Weights of a small transformer language model: MLP 768 GeGLU, a variant of Adam for these matrices.
MLP neurons of a small language model. Each row is named by its layer, matrix (gate and up: input weights; down: output weights) and neuron, and shows model dimensions 32-159. Each number is 500 + 40 x the weight over its row's rms, rounded and kept within 0 to 999. Numbers have three digits each. A neuron's up and down rows have the sign that makes its largest values positive.
After each neuron's rows, "fires in" lists the words (lower case) most often at its 100 highest values on Wikipedia text that the model never trained on.

L3.gate613:579503467506459473476499473445472530542470529429539580521475559468456484549543508507502497572505413502537503446411532507469467536485465565477476452512468498476478465439496573498478566497472562506542477537417491507533459533558519481504480450513468368477529548502453527547529498475445559486464565451490515529506501477531493525491527516550517547563516494463482488466442472504512474567499
L3.up613:508516516540489446550500511490505484535504503436492491519520553500538496581500512515501503456450468446457521496452540576475542501491513532489409475528409491525530535489481504540537497511475527521544424506376529566568529460457464487411508541453511435547457462542489465513476475466488480484564564473547535557468445501510525449554511468535534534514463515512470493408448490477552423503532
L3.down613:544451526507556484469478524521433473457455454526394451433484527531498547458450471467543427511503553492449417532515615471436555420473502510519457446494483525440446533520534427455460501436560555514483534437534515525491498474471456475396462480521535533481435492483524559451511470479483497462490476505473476474600493481481497530512451517489459454424529499517470475443497516521611501510448
fires in: "to", "or", "be", "of"

L8.gate158:537500530496517513582491471439453429424548476488540507539532508524594489530503535479552540484532453528548536517471494515561514450482499495481425478496546466482503516460487526454533482565545485569454441483476602498529461485542546485425540554541603498449476529501573512496481423405519479533418492510471499515485563510542498470483471499528482468442500552531498503457488576528485585538447
L8.up158:547483497503456529521552506505456453447559525489517431564538487439494527587472513491552503470537504456473475517501535458550538501452449431488486446525467494482488473521514448506448481416552522542513501465466470452570520461451491562470447488499472489461509482499509584530481509541496499558480457472499503548480449487528509484534497558425512448532498537485553559541464509565542453516517
L8.down158:552524452401508564445476474563501538348501563447519461574545548466551470481516536527498492425542537513505485539549483416521436475462465481543522496515478531503532465497452530512535527499529520500471438497479502510477436466538503476539576503461478481521561475473506490544552427497489511503439510478483491508508516509505486490471453544500512523452496523495538546480449502501488533439444
fires in: "on", "for", "in", "to", "fort", "from"

L3.gate317:533499523439521447484534477559453495417462487525474535498515502499543530488476477474494419528480527440475494510523477477491542422532487503459494536457511459491501530474458474498484477521422471510559452601483493502554539459517491615506515457550542506565460519518524551562595482449558560504470555515500471535509446524483548482526497534467459507466548513576501529482517498552524544505504
L3.up317:506498538484506487534435502505588519487560456504515456508435554452529521514484443483482531521410525538504518505482538408528496492467466514485476492442550504559442463471458507471464544566467416506445441472423511478493557467483517547449499464517565563493541477502483478501497452434529513538555455472454439528501457483519520478524557468452501560537444494444526487510442498468513460462532
L3.down317:537554506505546469508507436574482490506474505506467484486485520464539561437472497585538558470524460515532451466452481509474595493448541492426518462495481463499528527483474453527527494520508528445501488430444512461516413504559438490474537495481389450534469496592485555481481433531499513491501441413505467459500479479546474451549432571532517493506509528573457556536528470475411550513512
fires in: "it", "that", "which", "its"

L3.gate554:471547443449470525508533589484462526528551480557514474549442491518500471524419531539548489567433452514448424518493433535515468442482530505508539489535498487489439455539467475492500470453533500450509500595470497482428415525557485462521496542471461400455460546553563512491539430480492535515470498542481457491518492516514433505514503497527534412465562379490550523493499477487511532498521
L3.up554:511556533529577514471476558601533471462558469484470491490473530548517493580507461475445496527460423515537498553560511448461434516524543435484576497483524483504545476477580468457473547467493500511528470499462483522471502473486506475474478433445541439500579536483514480465534468533559473496566419471514448470487526510598543541472506533537458448469488465475534510525507522588490488492524
L3.down554:466502560559471527449561554494490536545456507557450466411547541561542537509465499542437432504520498551501488495437529486472499478481395466499485491476473562487476464587539516551448511461471524474530483458541537449565593444553541495488447418519416494454542505485428484573566551499498491439542541561529509528465490567442463467499496465570557494475549496466525507479478471529502452550477
fires in: "that", "from", "by", "made"

L3.gate351:488556487492457540492480462504536528456457465515452497486537527498455436497475500432494508488540520559532576531440453484458479521512484475510564504465531564530524504548496535531516559460548503480510481454612456493532568596508502504470563461444527576491546437489524489508501447502555542445551530445468458448463430538546488432534516503455505483592538484540463500525508518461486452521578
L3.up351:506422539562414452426510542521448466466448490492443454482483517521525431511583452447568513503422450467492573504475526537534499468489517477546498493546512445450558522483552536471536515478535561439568504570510450505505477510522487460510541504513540519487551572520476546464443421443474489499512514479491475484428559521526495462463508531492458549559545537484488491462560478535528512574518
L3.down351:488478461524538474506456488553523546527508528569446510554543575481533505452495508510480541477471583516543544508399505443490473535478574554540461492467479503514499526436465456479512460461509544522456506499457541548497542564454510432470476487500568502519480545534511442479496496539439506545616521467496446506528515515496525488484524508419464530527502499447503484449544512497494556523508
fires in: "more", "most", "lulu", "definitive"

L3.gate756:469532422421504478551528477490501527551500545467516451500470477446526469411594520535547475582574469532519546531535490518498561532466490527470517545489489522478550522534509478477502501565509484476499565519482501495473438547499451478550455518487534457546450449520423430537581521442563513450479519468483511485425551557446501528538498489484489546437446514506563408527543498499501487485480
L3.up756:535478536470541507536463516485525465485561552471560523487514477439549469429478451519538529534540499491497446423506451546481531486529468451501555505564604501427510539502491491498478441543476583529572430468555489557514464470499465483520496527520546489483429510511539477484532480441454488461505504518503517421527468603453476471506569525477511514498504449465513489529502441528529475554397
L3.down756:449398550528525464448478599490531519499498469516495442488479485489534533504477580580462499481514545491507449647454578517532567477445510566476500493531552524455500476508512432516467502494493559513523495480478557446517523506423447571561476539531476592512453493500498459486475434492535468522458464636470430526491543461515492518468522496455477471495425514494542495433477488520571461483508
fires in: "by", "as", "of", "corps", "team", "busch"

L7.gate512:506477527552516572478523509439552499491531505506522488469500522510551444505548520469560510458461467503512444533520557554508475458475486456505460542535531501527496401484470513437462492516495498566483530431394525472496572475551438435482452485449479448493468502497483464467486561491559478475558498480393532442492525493607500496522523447528480510484464495500484498474479527489485456460550
L7.up512:454470469549442528525462521437454527490520466481520539535480582498513422425493509509557529514505492484520469547417476454549557444461448473568468508523539490481562443459457570529506486462518444531464495479471485449479506498523560499491479477569494498464512484542444580504446475464560558485526509515538516497509517513472493550592453461544447480483487498467531525452424451513441500494531
L7.down512:512458518470569484581486469483504487556526520440460482464465567512499603533548518482525532477455518509511500571529532489483449493496522479516442490474551520476440560537450468462468431522518531533515458489468528566460548513445441367507525519480450536538497488431479550472479522544556499576508464509493553519513598478543499453439539499481475497431515556550581529366463494519444558479514
fires in: "of", "for"

L7.gate515:549464489493459458487498554501501503451480534524468494531537514543475517508484484473529519488499528525515498471536458474503514481520501510538460483568501457450501462476536417443489569471535522504475481466527450577474516535480473497477483483590539430502472572514500530480503502575467442443449541452476518583530445479481471492491473445516466456540484437519408509449506573484483542527541
L7.up515:557498437532521503546490511471479490485525444410562486481522497521471457563538557491461476430481432484553505470521494542500536466458549511439524530523516470419505450490466477465551533536571543565557488451425540592537523522459481469532479524475481530481436496461545486469491539457486479513519600546544539525537509495537487511529451484512459472469474569500555458548463521603474469415486
L7.down515:544433479518546481503493477555443505480432470453491476586513460524542489459513561438471499563453523442525388495525390493472547508518522498468524442504517455484466469482537507585491529440562485520501544505414535412513491450526488503459486560456421512521540546485488524420538531540467450498487503511459489546494531550510480488543494553519531454372527520517498454519445554527460509516469
fires in: "and", "as", "to", "or", "born"

L3.gate115:536459549529453505527490561560440449430492541513499525432452529494500476429500575475476494537561517528517480483560532555531478517459462469434520533483468497539483486488367439510548440504476448493530411554507534560489473513499436542431460524505506542551541539506467530538530411496571469521497512459436461495455524514482514520556496429528491545447496480518491489445539405450522484492476
L3.up115:583465538560464495477452488502507484552525464516558477545507488522472532449562466478578454546509569498465523517490494416448509519512484452558529491473492415528506464478501478490452511461425529570538522539433482518545460459481431510447539505508484504547511466475541509514511520448511492507527431482474491542523430525549433443532516404448522444519500471523500473537573537553533449536572
L3.down115:541511541495569476485526600568501497455529485497539581426461516486542528505524534525525425495523493429547458573494411476450547451498486509428550438533483535444493504459539468528539533549483467506537506493546487487468579524495470489478535490541569453560522500514462487487544477555552466423485477541544543467533520486482505511524534511458518557469564473445478539470527467487437557519499
fires in: "that", "women", "who", "woman"

L3.gate469:492460525460476442567527558441507549515509474461519455531493508497454545467504500453485449545484556470488468544489467493525493505480512480422464447508492502447464466505407466553474516479474561576488491529476482463484499485513512537538506612562533454496477482522554504480553443470483542579549511440414476540541437515556568558469479497455439481506538563467544444511539489503435525562545
L3.up469:523480563531441499527496446528476527520553505445488547570549514481482509527483536495470443577491581469485466456452559510509582506489541520508541438495458462524472460396502507485458483488495529535521485483537519535477510545458524549450562562465444511481472444546556502464575516497453493496490528437547533500553510476489465527541528518432535497447507508499541475559634494459516491486454
L3.down469:477477490529495489532518468489537473522485557470543508521574498556537569563507507540530492511498509533460482525525542483489583487499531463534524507451494493497466444459512513541506508538517551523521538465485584515520495497537583475549553459394527538440509499503558547402522460476483445477491454490439423439524515501530497512460502482453510545456471478505525619401492549480569459448444
fires in: "as", "called", "role", "title", "include", "unlike"

L8.gate588:494484503490443477565523512512533496450474464476538466486548488530513494488541424591469410454472456460467468528494512420495504523454437484535526471532470508507459503434451461478540486508529489561506524551475494537469484470488491534512558553471547561466477574454527562495518551533517553454498637571423478523447503566497454470500455498506545487483504532598487453491442554547456442531532
L8.up588:598543502540521546564507516545481524500515520517488540474540537471467499554442491518486465491558515589503558553483475514520450486460531565552508565498464508469434502530448513506466505441541500503549461485550537498518516515530510525531537484540473494529490524522589458490512536512464523575511542440491512558490483501504543582495496467474538524518472601475516572480416505503523469443405
L8.down588:550495470482559476535530561587515509530491472528426499504520471593520543501532490512480513460551491448544420468496473447500490510490470406513529502513556503481502526504452499531430543540508455514470443559543447472509541550512518508444532511553508504459518437382547500495428565461493474495533459528561526521544520493503505511558415512579435479473505511511476416525483550464486508513504
fires in: "of", "in", "to", "on"

L3.gate701:466501457479506571527504523469511437543419447442555480508477525509516486523523505487528429547580446542523471488460500503512481479563508456476562505517444534470531499462496528458512570448560465536508422450513502519454542511451471482571473492478532498498560495531518512555542558461490507435565455514471508596528439452488462499465499488582585512500504498543464479494434482417443495508580
L3.up701:523469488471467459445557512505579529482571454400507481578529483503496481469480570491544498549460472559501481482479449595542480460506476475506529507569457479507517443461503511514524533551508464468455579536520516552457454547473467539473559535578567444471478442512423504487552408572484517581487502442485539485491491530541487521460521464501557405487573505487469439479506549523474516428474
L3.down701:453492502488618440526472487543464477518523500509458546454506532482533487571445545555557425495478446446546468489475524493526433535498509476455550511509497490448481538500496434544549540468550489481446489478522467513501557563429480502528518506481583447488477485519526453470471486468506539539473532517461434536523519465448452459614534470475613538545543547540517474492460529443489491562470
fires in: "would", "did", "to", "does", "will"

L3.gate522:574536551495527436536472472503552462435483560492472491509510568547504535520540425531487520478501572503504541429439504496495487487441435536518490571472547558580439441538442486495502539553514481551511453534453534504517492506545437560494440503486518512423545495433507489485507462405542513461453529539491427585482478535567554468546547462533545577505533499526524469553517454492521565521450
L3.up522:471517479552456483527434520546531464514476538476426449454492528517499461473496474531530476601542517536504525561552526495481511540594520485462569587447451481461473486467474414452514487600465467498557555493508509522525463488538461540480533510447544470536527542459480463521462499492543478550503450460470572443493481508480500507535472554459467407469502557551500518534548527570464456420536
L3.down522:522498514476545562498510462466474488517437530546540495524532534549514477513469522500491552393521460457436564450446520520472516506511495471547502503487508470527494534467496524500518473430526490510484435573479523513487482565428572471546431534472536495435457521428522567542496557494505526524520491526440480492534511479444518527417475491595480514498530452461555475482496470490541500505511
fires in: "into", "to", "during", "of", "from"

L8.gate370:593551483444469476499580523568517514506481542551624461458486415469516519456439508553486504454482489558581500478548500532510481476555548511509468555600509478474509460360477467556482443569504478490474527474575486560479481444513454505537556470489550546458478510532463506507578555469479543458488483412472457472435515468460580448452488452557513528478524566556501458538495559419493511496473
L8.up370:528556465401465562484467459418547473547507551494408489564548458480516529487510507475569460506513461435485491508542506428466487499495482512516542523553462414523529527534460522461578501471557553515473480528528509555556443510479424528513566469497497540551524547549554479512550439509527524488445509588560485601486497456469438462457549551481495514508444429558485469542494480491476439585481
L8.down370:515472512486419498419503528537509524488519498485535515563533444480529459454527434503456523524485485540588496452486523517525490442472538453464489477559615481511494486525569464480489501542493513522515455431495478478503562420511501499479576531465531531428533479454592497501543616488463548465486433373509507472525535489509544499458540469566529539530460521593495481457478433472398538465598
fires in: "was", "is", "as", "part"

L8.gate550:488540482530528435511512532497493448469554458481582533504520496456521456492523504496501478576397548498503547496522540534493458526473554502573436454522509472515526470477499527505571494562499548550507402518511565598529479533418482446569534504514551483498462539453531549415499483513447479478547490502476531472489473471492443521437511438525499555498495523563508523505468556502497503539396
L8.up550:487549492481556518575462514508499545415516553551522492518520543436478462451562451537530436563447461530549421506452544450502460491458511478573485519495584567522499448539520506503489533519479514551428503480445589538520531488477493493487587547528516483502431514473532585504508501414534460479443483481518566608509501517526436480503516459550462546463485495456526544434503508496482431550473
L8.down550:503515541487524509413483513554576471518538527460510516433467484521494495478471494442485464511481468528508465444505786513514479519512465535490524489477479511510413517526543510494487529550547465477535524516542483534511506521428475510512454514511522513513507545475514541541512514503476514474524492678514468523520517473456487463476477487483507511470464527557489527453474448511781472530454
fires in: "the", "all", "some"

L3.gate446:495428570534483438576565561470493539486562469553510582477508477492460510486487533491545442522498475483539529527501418472484528528489482460487531472525511494570492408493543546543580543445501451518491433517569451487523544506502403515510553563544511551463460502527498526489515450503473563498459517528472509534523415452545507496540433500470497567453590520485573517464530468537536499529580
L3.up446:498490563549501517498476518479519528533514498491448488494523471415444530502500548539536476519519567443428408515474465502475526510535463473423491509497405598519582559460527523492466458454475466476518504508501503556550447459486536556514473533511468509501511488519534519464516555554528567526533489528486466541539464536545518426439520517465600540504548474469511463516541477486480461448514
L3.down446:614517521455489564496499504510520469391457481459419481450556438547535458443459482498474541509545484524492507552454427498478571487520439488519527507498534470422474576423536459436514460497456506457503576491582540525498488521539453484433540494511508554458474505510462474512526528521525521446522416467463518494519513466565508478459509532499508404486451521533471485571483429444506507549549
fires in: "that", "township", "which"

L6.gate743:572484500500393485517523494507449494534528517508452451478480521458551443516550445470478444469449514559509476488498548509465440491477541503530532510543560518493455469507449451522534530501485496542545477546596540495502597463494487514436503491466437468516465470521553457569513522450499529493537536424482481527512486525557478519475552496559555470487528526509470558555508427523527503550476
L6.up743:479476497510459513482429489476458529582457452464490541512527486510517504441509510441489485562481421455494429516519552548474447472519514539495504462553505523554516548558459515447533475566570506479529497558520489506478552468513516446483432551545502533508515482493489515488499506527550518442482484487533501480516556596524462498513485567408452448453494484501485522425381455526515517566494
L6.down743:455416424551499509439484583508510538541524475600452499455491493441528520547492548507478532577482518552449508577518482438541511495564543557587519469534520504477494445448542507492474473507511409537494527488491501504535515494483546542487490486500568470489494473570475494498487532507475485562482534450570515509478512566522559463512576438517525488524542496469492537481519465517453461474471
fires in: "where", "which", "the", "early"

L3.gate645:506508476465430539481519582501489457493441455508476478513523415536524473527522549468542549585531460590493422501533487542501501481529557445521480517575502486451493514486514539502492586507482499553464448525413544484424493573570552491526482532511522472501515538472490487504530481504509489529483530478531497439519473466527540580628556501461564468476558560480473458417507501478450470472518
L3.up645:492483510499467509504467472432508476470508511529480428463515549508517526451503535546528430441471501520517417456507514515466513461446575497413472465457483458513464473482496434527464541511548592487513506475580482455528513541519516467493583486438540503454452497452558487454496511459549503602526520520527530467484461454485495488496548530470503482524439562507573444536489534505529520411479
L3.down645:443569474508478524480493516533462478490516463515495463544542485584466516514496514383530551523511475563490442548585443464520516597424498581491473469573472517482492470488556528518499540496505453493492518505503523398456499443534507534478524512561463528461486471557524507454502479528460485455482479490504497543485573468527523521599493427517566455483518512476432476579454424490582489482463
fires in: "to", "as", "for", "his", "into"

L8.gate245:550512436469446436508485536531494507494462588537485401487581512480428546537538500495479543524529482439493553509489437491543511434535509512483521507493580515502494514516468491493523477481531439546471527479546496490478492475539491519519550480556581466522537470526519507592535456518484548432526538511485414508504519532510435505510532454522576508516517516383560495503498430441493579522489
L8.up245:496573445416484467499529444525465457519547522546524487486532508485453435517534545501466414457551478477491436458533441503528501498498452514467507521496487494464551528419486527475522492483447539492512557545504490480510436439622501490498502481530502496512486560541542473493453549511467424519418477508522508478546522536471544531435519433510496505486506522512465586475572467532557506457499
L8.down245:507452427509481466497491492502435520431486537529515506490484522472500526534528472491537529541495478577492497589505576494553580525451510428443498512539540488473518479445550460452523467470452484547542464472447547488491543519462458491613463490533457473474555493550466522554472500484481474498520481517525478491518502539442590519457519508598502461466481521499514502473478438451611527519558
fires in: "and", "as", "but"

L8.gate328:490558551502509479476525554529455514491425495503551484494573485486452498451405572482553486497472502472593525533493479528496449508556514534460519507468469537509489472482511477462520442450480465513538478545529550486479553543468470492504507481504449519456486500522555505542554468499467525495480490489531433458562438489461534445445438530513461471503523497464420556533440530489544555533465
L8.up328:501461473505536530500502530518489619449543451549529474479488466478502466503536494511572541475465448473525573515470451603511529544535521433424515508545516563468476490493442547499453525434557573514523537550427485561485492499579540515444428501517487513547527466544520490487492504542441489532488497462528470574489498465429483550539481488492486517528531471528463507500540532495535527524521
L8.down328:513520531500481521587589518508489456447473443473484487514566555463420533552528460533502519559486473532579435545504435499555512538497517504527572410484490467494503477476413527464499475502521503503495483459518441543458591491504446527490482427589473537531479472531489532527499503530534502493484542545477523450536477492528522479473514508499508519505474446465590507495497497492450465597511
fires in: "it", "that", "bacteriologist"

L3.gate69:517494460571490530562510554445466473477507440474508453490499541512536456496440517493475479484432465520498473579536428546481462512454518504456484463560564530520484454486460472497495506485394499534489456440545473446439497478538425530426527545475471480544478562520469449494495554477547495577568507540499536431486504551533483486557548455485544555485477564471562501473480481527459480535426
L3.up69:530552519540460524556554534516485519461454436573535494508537478571478415554490511561519490490491511564472502532458545472537433540500490509462453473472496477499465434484477503520491476538502505519432449528525473515487567480479469509408525453509557544458519500524504522530526524511462553494580531519464439525502485494483451537477594512498602531522471537502525470529462505507492517547428
L3.down69:518474498506481476500417610490466527535523466485474557442504499479492494427449494511554469497488555530446501496480629487525472595454477524501526456530499477519495510477505584430518562472457446538483486507486495451423507491465554570493475535424508560482563448432522464439477479506506447514504470635495480491510502483458483527440491454416460503472487432451535564525472544516648488464462
fires in: "the", "his", "their", "george", "whose", "my"

L8.gate4:572512469463504530556481490525532466432567439460464525497460528544524494562543561492485512593553453518555464472469487506507530501541556481528509527504503504538458421549450493501532529487539444476525545542447526547516534501500455537487502539491479460565501520536474506569552488507535525515488557509508518522435559517477479516537502454550524502480527533479467526521485492469507589549455
L8.up4:544557546486464523490505522592431567465486441492549510459527557502492504537482522530559544502457539487509451464498522470507477457499534458519500483559466491509490461456481439500416519471597579420550525513441525483491528468485495464486483537434542516499443473482484536520561425528492486452513484499466435490410528507485438488520429506516469440490561488579421411509453515472542456529411
L8.down4:467548521546565544490492552537563515529521448473500491495538527553472424449477524495502532510537480426567520482515564482552515463514490487442504490578390497525458460535478430506434539491564523480504542510606556519492506470494425568555488422493537526528478523571467460521504496529509525426559529464487460509517453504520447520530457530541586508460501424493525511440545464474504488528544
fires in: "can", "would", "could", "not", "must", "to"

L3.gate378:440489551460488492543465522507537551544504520449438510607517481536557422431466528527504453453433507519549548528472455512498528482472466480551480497489427477477531490488464446563501504411521465525479448545429509468486514494567538474502439513522528481504543485501555540563560516445482542547449492483508451506591477505555514510473458495528479478438451513485505552506502488560440532559426
L3.up378:569497567418396486483531519531457580501540540488509443532526481467546494507523522496508507473503495521508520491507482559404499490509484493496495476529464488514451489482491471540539511525501497605523404536432519509511540527514517536491539549495510453499492445557545460532518521521509425479453458469497506530544549488521442561516449505534528508526523512470437468545498489489449553494421
L3.down378:447452517558524523539511510460497522492401425508522519566519505494546559547500470522454507538520532504505450487507607472579578486470414513457514464417498564483477488539553556501486455509480506475551532445436541452476500477526502497576423451507520511465518534496539471502466435503497550556551450555481487516483494492536481519513491519512487483550528448516515556454546583478627511453513
fires in: "as", "like", "t", "including", "fort", "defeating"

L3.gate596:497538478492480398478485440459544534448378488481610468449528420529498516545519523489458585528471494576484459469491461523511459537517519462534533502517551450462488494468469517467545466565481537561442391491516539442531463547573509521496500579500558483519531512537519521467531547427510570568534516471525488517460438587587519540556483504550493473513534533507509470484551488540500503484456
L3.up596:461545495548506404464515476499484462523512503472540451530477513487589459475478480480481464521533415517526533520524508522480505529501532503486576550489513536498487507497481509495492493531530527521525498524471537432464564504469522577486492484553446474529559535483497482543529443482559484550504492414489448545550456506551526568528546488498553493460551497584547488564471483576474495515460
L3.down596:491492535533459576438433496359458428485524502501406469544487493454543512491459558489568509492510563516427463522481544464489525509488413535528517531526559519463460474567495557440512566435521522425497570519538484550489554422486484541482536498470419438478469531489453459524480470523516498442490460562517497520515481489453521486483496512600448542418527503470579481477478441402609508515469
fires in: "through", "by", "that", "across", "around", "into"

L8.gate426:462439522513539471488523443516509500537413500485446495496469514493485482581517473477508530482569493596481511506474530449415479507432507455533491492513568567488466520557469580501473419532454507571481478515492468536560500474488482509514494534389527442454532527491534522519502455468509438550501530439510476530486438470450554514516516461449442438468497507502505571544519460533508491515577
L8.up426:409512481435518492534510452540451475455495435478472536534561501508460472542414455555524529499481507500498461496356553472467516574450474509529520511492459562488529467476532522493439544552440475486462503466467463474436558549497574513439517419504410516478442526469481478512500473498492526490578495486536500534483454510474535514503482585502521454458459471537429458442499580490478494442440
L8.down426:458457480498519464540533566573491497525516476501439488472500441536517482505547479415470492473508492566511556472486477487559535488473450508504515531558481484502515533560545451517542505558482490480472458537472490458465592545510513465451458479504517398467490493513500535519494498505539491459401472528453477489428486517610515510482497507429480396479480481575582497490543573519561426561400
fires in: "of", "during", "early", "late", "mid", "on"

L8.gate187:480487537511529497458517537501463445481406555485547488496561468559571480469493527463546448502538437509549543492407509473507496466512494574500495523479472511524493546445502479448541465490567521472508459535477542496559479531519598395516440558551467438458524503465515519489500503509575561477484498540473537458483474507517518477536497526497508493503546532469538527501453475471515505440447
L8.up187:533477500555471460494498514495577456427460456458515540532449499546497492455474513494571455521492543506479602501463479518595566510538522551539563562505521584478483450545543483467466466467498513473510500540514492458577535536569557516546469512558533432468537482516480520498411467474520433498486546564489516520495531502608470509525500536467515583480569493464509500489537519548467455527446
L8.down187:431469508538489509557510543538535450544586485487549461496496513502402495490489426530557451493500468450560493517522548489499474436499556479495494483533495501525471530440411503505503457494494507516509434496511426471442473473515482496415563560538549525486460481454520540454533530514537547506544506435470484526542482452411504514524463426453560487549462453478498491480434560494412411460566
fires in: "and", "to"

L7.gate266:538462551444441498486474419472485476502521565465492490549462517539473474435569514546459451549424494486533486539538455472532472538453574477583479525538521462527502474474485461519495517507522439614532479532507443527559455452462465522465499522532611522450440488486559498570582478471577444559487530478579520500470479491529540537530568475462475586450496484515496524523551551475485458499572
L7.up266:499516484534498509509532557539425456461482515533450470498468520442566492468554554563555391516419518549533466475453512535458468533489539531564481499466456453496516504443489459457497514509531576534468489509503512578457470438481429494438473481523571508486449520439585529474434433434459473494492545499536415556567569510445457480395597456571550536525562446465576463523478453464457479519464
L7.down266:482453534489503441429525488506498460545466527476483402475607544510533505441474490471508542491514543488553542503553514521531542577415489516530529506400478554529516422568559510493446525458481497442505477490451505489480426532473510446610493472512466430487434461562556516497457385531531497486449444584468529525508516523452584448417448491488516525513521558506579527511482493514536486526421
fires in: "as", "and"

L3.gate711:547491518465516458492529472513513466518519452572522413575534497533488512514496529529534551530573547522581451499488496572534552466525548535552465506543420500448485543465517478522522519524514518535506488519475512446517494515520449512455472565502484492449426570527497458506545453540427474534454524524523472477457526467507491528515477531530476493508546565456481532445456561507444497518470
L3.up711:450461513490523469517551459436490491519455506499477506526524432511472454526489572555463537480553531472515488449481552512550562463470538560536480466511448503563435512444457505482532476424504502471413556557511567500512450484530516479460491506500522513522412508482517477559550460547516474579408476552521456501564507450478500506516545488529471415526425553522600493482470503464500494561468
L3.down711:499484633519543536503458561519439480495501463537495467504469528492482476470478546471525433505484413466495497474499563480532388528489485488481526469528471454520591482499454510466481458512488452506510502590514503512532526436560461518489460440508397504526536421500457435460470491523529519532561531565471449493504508478441488485572436528500579477501542471521517538558529466410701532489444
fires in: "to", "may", "on", "t", "can"

L3.gate139:520554520517516480493584559466441532509568475519502522503511496584473389518589462531550551478452527504493540489482483483535515529447447501519472511488497558521501544556467547513522449500564418460458494469445473570502516576512454443455476555556521497498525569503494512501546555546547534483507452484491491429531460479577550524486482448471500502513511487478550547458505525436484485432561
L3.up139:549537560474448466578520508525497443492491442481490538476460593514471462469449534538561470514520466474419508514543547484507527520499457522583453420454535447511537547532597534492529513514488491498613520493481473523480529519550434504474489459486434522557559483487543531551476475541555518439524478500454518541469510511511506534533517519494534477444500520441444541452453545554518537537531
L3.down139:474551510455493485532468507521461541502474450499525510531460437420527544484426526574479509535558448562522484532520614458466480458567543528452527533575492498416427488531521508571502487551552586501490512487478519455477405480444456515516492479541520478477508472551571486473481540507508491453482501578500470468584526451477430489574448446486542496461519516482486559521493452521534487496472
fires in: "with", "to", "all", "of", "package"

L6.gate66:495512528443512553517551462519456461478491504469476509535512459556481485540531448553545454511561461483529509506470482531438489561460583487475454472561573489566458464487493541503497512493444457535515561501453515414513524506462525503554556466473513450471442461502515493502519556477536468535533484464438563502502452447538537442491556489577489480526495531522525545548437548513487633411528
L6.up66:554467544509446427485574554517478510505538433423524543422565500508552477474461488526500495468512510441530516421512549473472560564496517455503503455552521507578560468539490567473462475508513518513491450501463498443429543525421478429501474442488569527467473468455482555477467537492499465500478447459487518494555461372503536465453496509491505554468474523509465442450496507440493496460484
L6.down66:556439572503523534526534550500545544493492399441514543508505499564507477522515564545508499534485485512482498426530706495499512482517506544492480444505541458555459550452462458458439505493556552469487473527476489435464518504542537513509523489480448448463508477453485425505500465514461466350509429541507547525488468493481527453494489538446495413501471491453505437452457544491643556498533
fires in: "after", "during", "of", "before", "time", "final"

L7.gate626:562574504515469477562468485536459542475477635521477541519524479476436409449514537487498492474502522559523526480504470564527492508442507459463534521580568489510505498458549499537566487554511531541475431488456590482540508515527489461444562543470504464467504485551477603469486564530523499518427540429548536530469460446483499472545559489525498494517466434491499570503507462509485550478512
L7.up626:528552565564517476496517523578535519543538593524535522553525495449447478473480524495511480452483450428501545513452587546479485495469564510492496452482525511448522464424585444513473543490509504510467427524430582480479571533472520460532524469520477538431507487447469511550504493544503488490542487487553488482577483500508472495534553552551486517485488487564515525521567541519539500442475
L7.down626:480509534531489560490498510529503520600509585529493483509493524493464495503500544508528535502495523547527509567511539472475552473519490537575416424500475446413549551563552507483473515438448514400451545496563526467431550503602469437532482493499533459483506510545545479416487470527472480592515452525454416489508607400558598505502523553468534526492553512514482536449588549500603484473466
fires in: "an"

L8.gate65:466495489481506499491471472515442459459471450489531533554417423471506430526437461551450507508473473496519481552504455528556472506447512509466548561575530486543470525430479577481519534473554449482457490551429498505507510572479407540402427514477531491542407549475481480578515512427455469479455532502515546468520539470564474478442539410538460469437536589520518509465526463480481544561492
L8.up65:492493522565535483501486545547514479521546468469526467563511513478544470433491449445501433423477593479488457449493570572523512484467482505517483476581495439451437505459484460461469470559498468465496472555494477497504624526508519488423442501458440444442502512494566409512563521451532469556489513540471523493422473464502485468518514466531500568454417490558570535493508501448481467483555
L8.down65:430499489467539470494558484465565546459514532468465484543491591508416491458465474440386519533496512503504557485512515547478489496518475501520471401480558551464507531460572488529521557477440441519499516509575472545498531437515423536495474472473490503489480481504568460502505488552620475488483487622482582542452531490500459470527535534511508449471518488573504503507502444490529463537490
fires in: "the", "his", "her", "s", "an", "a"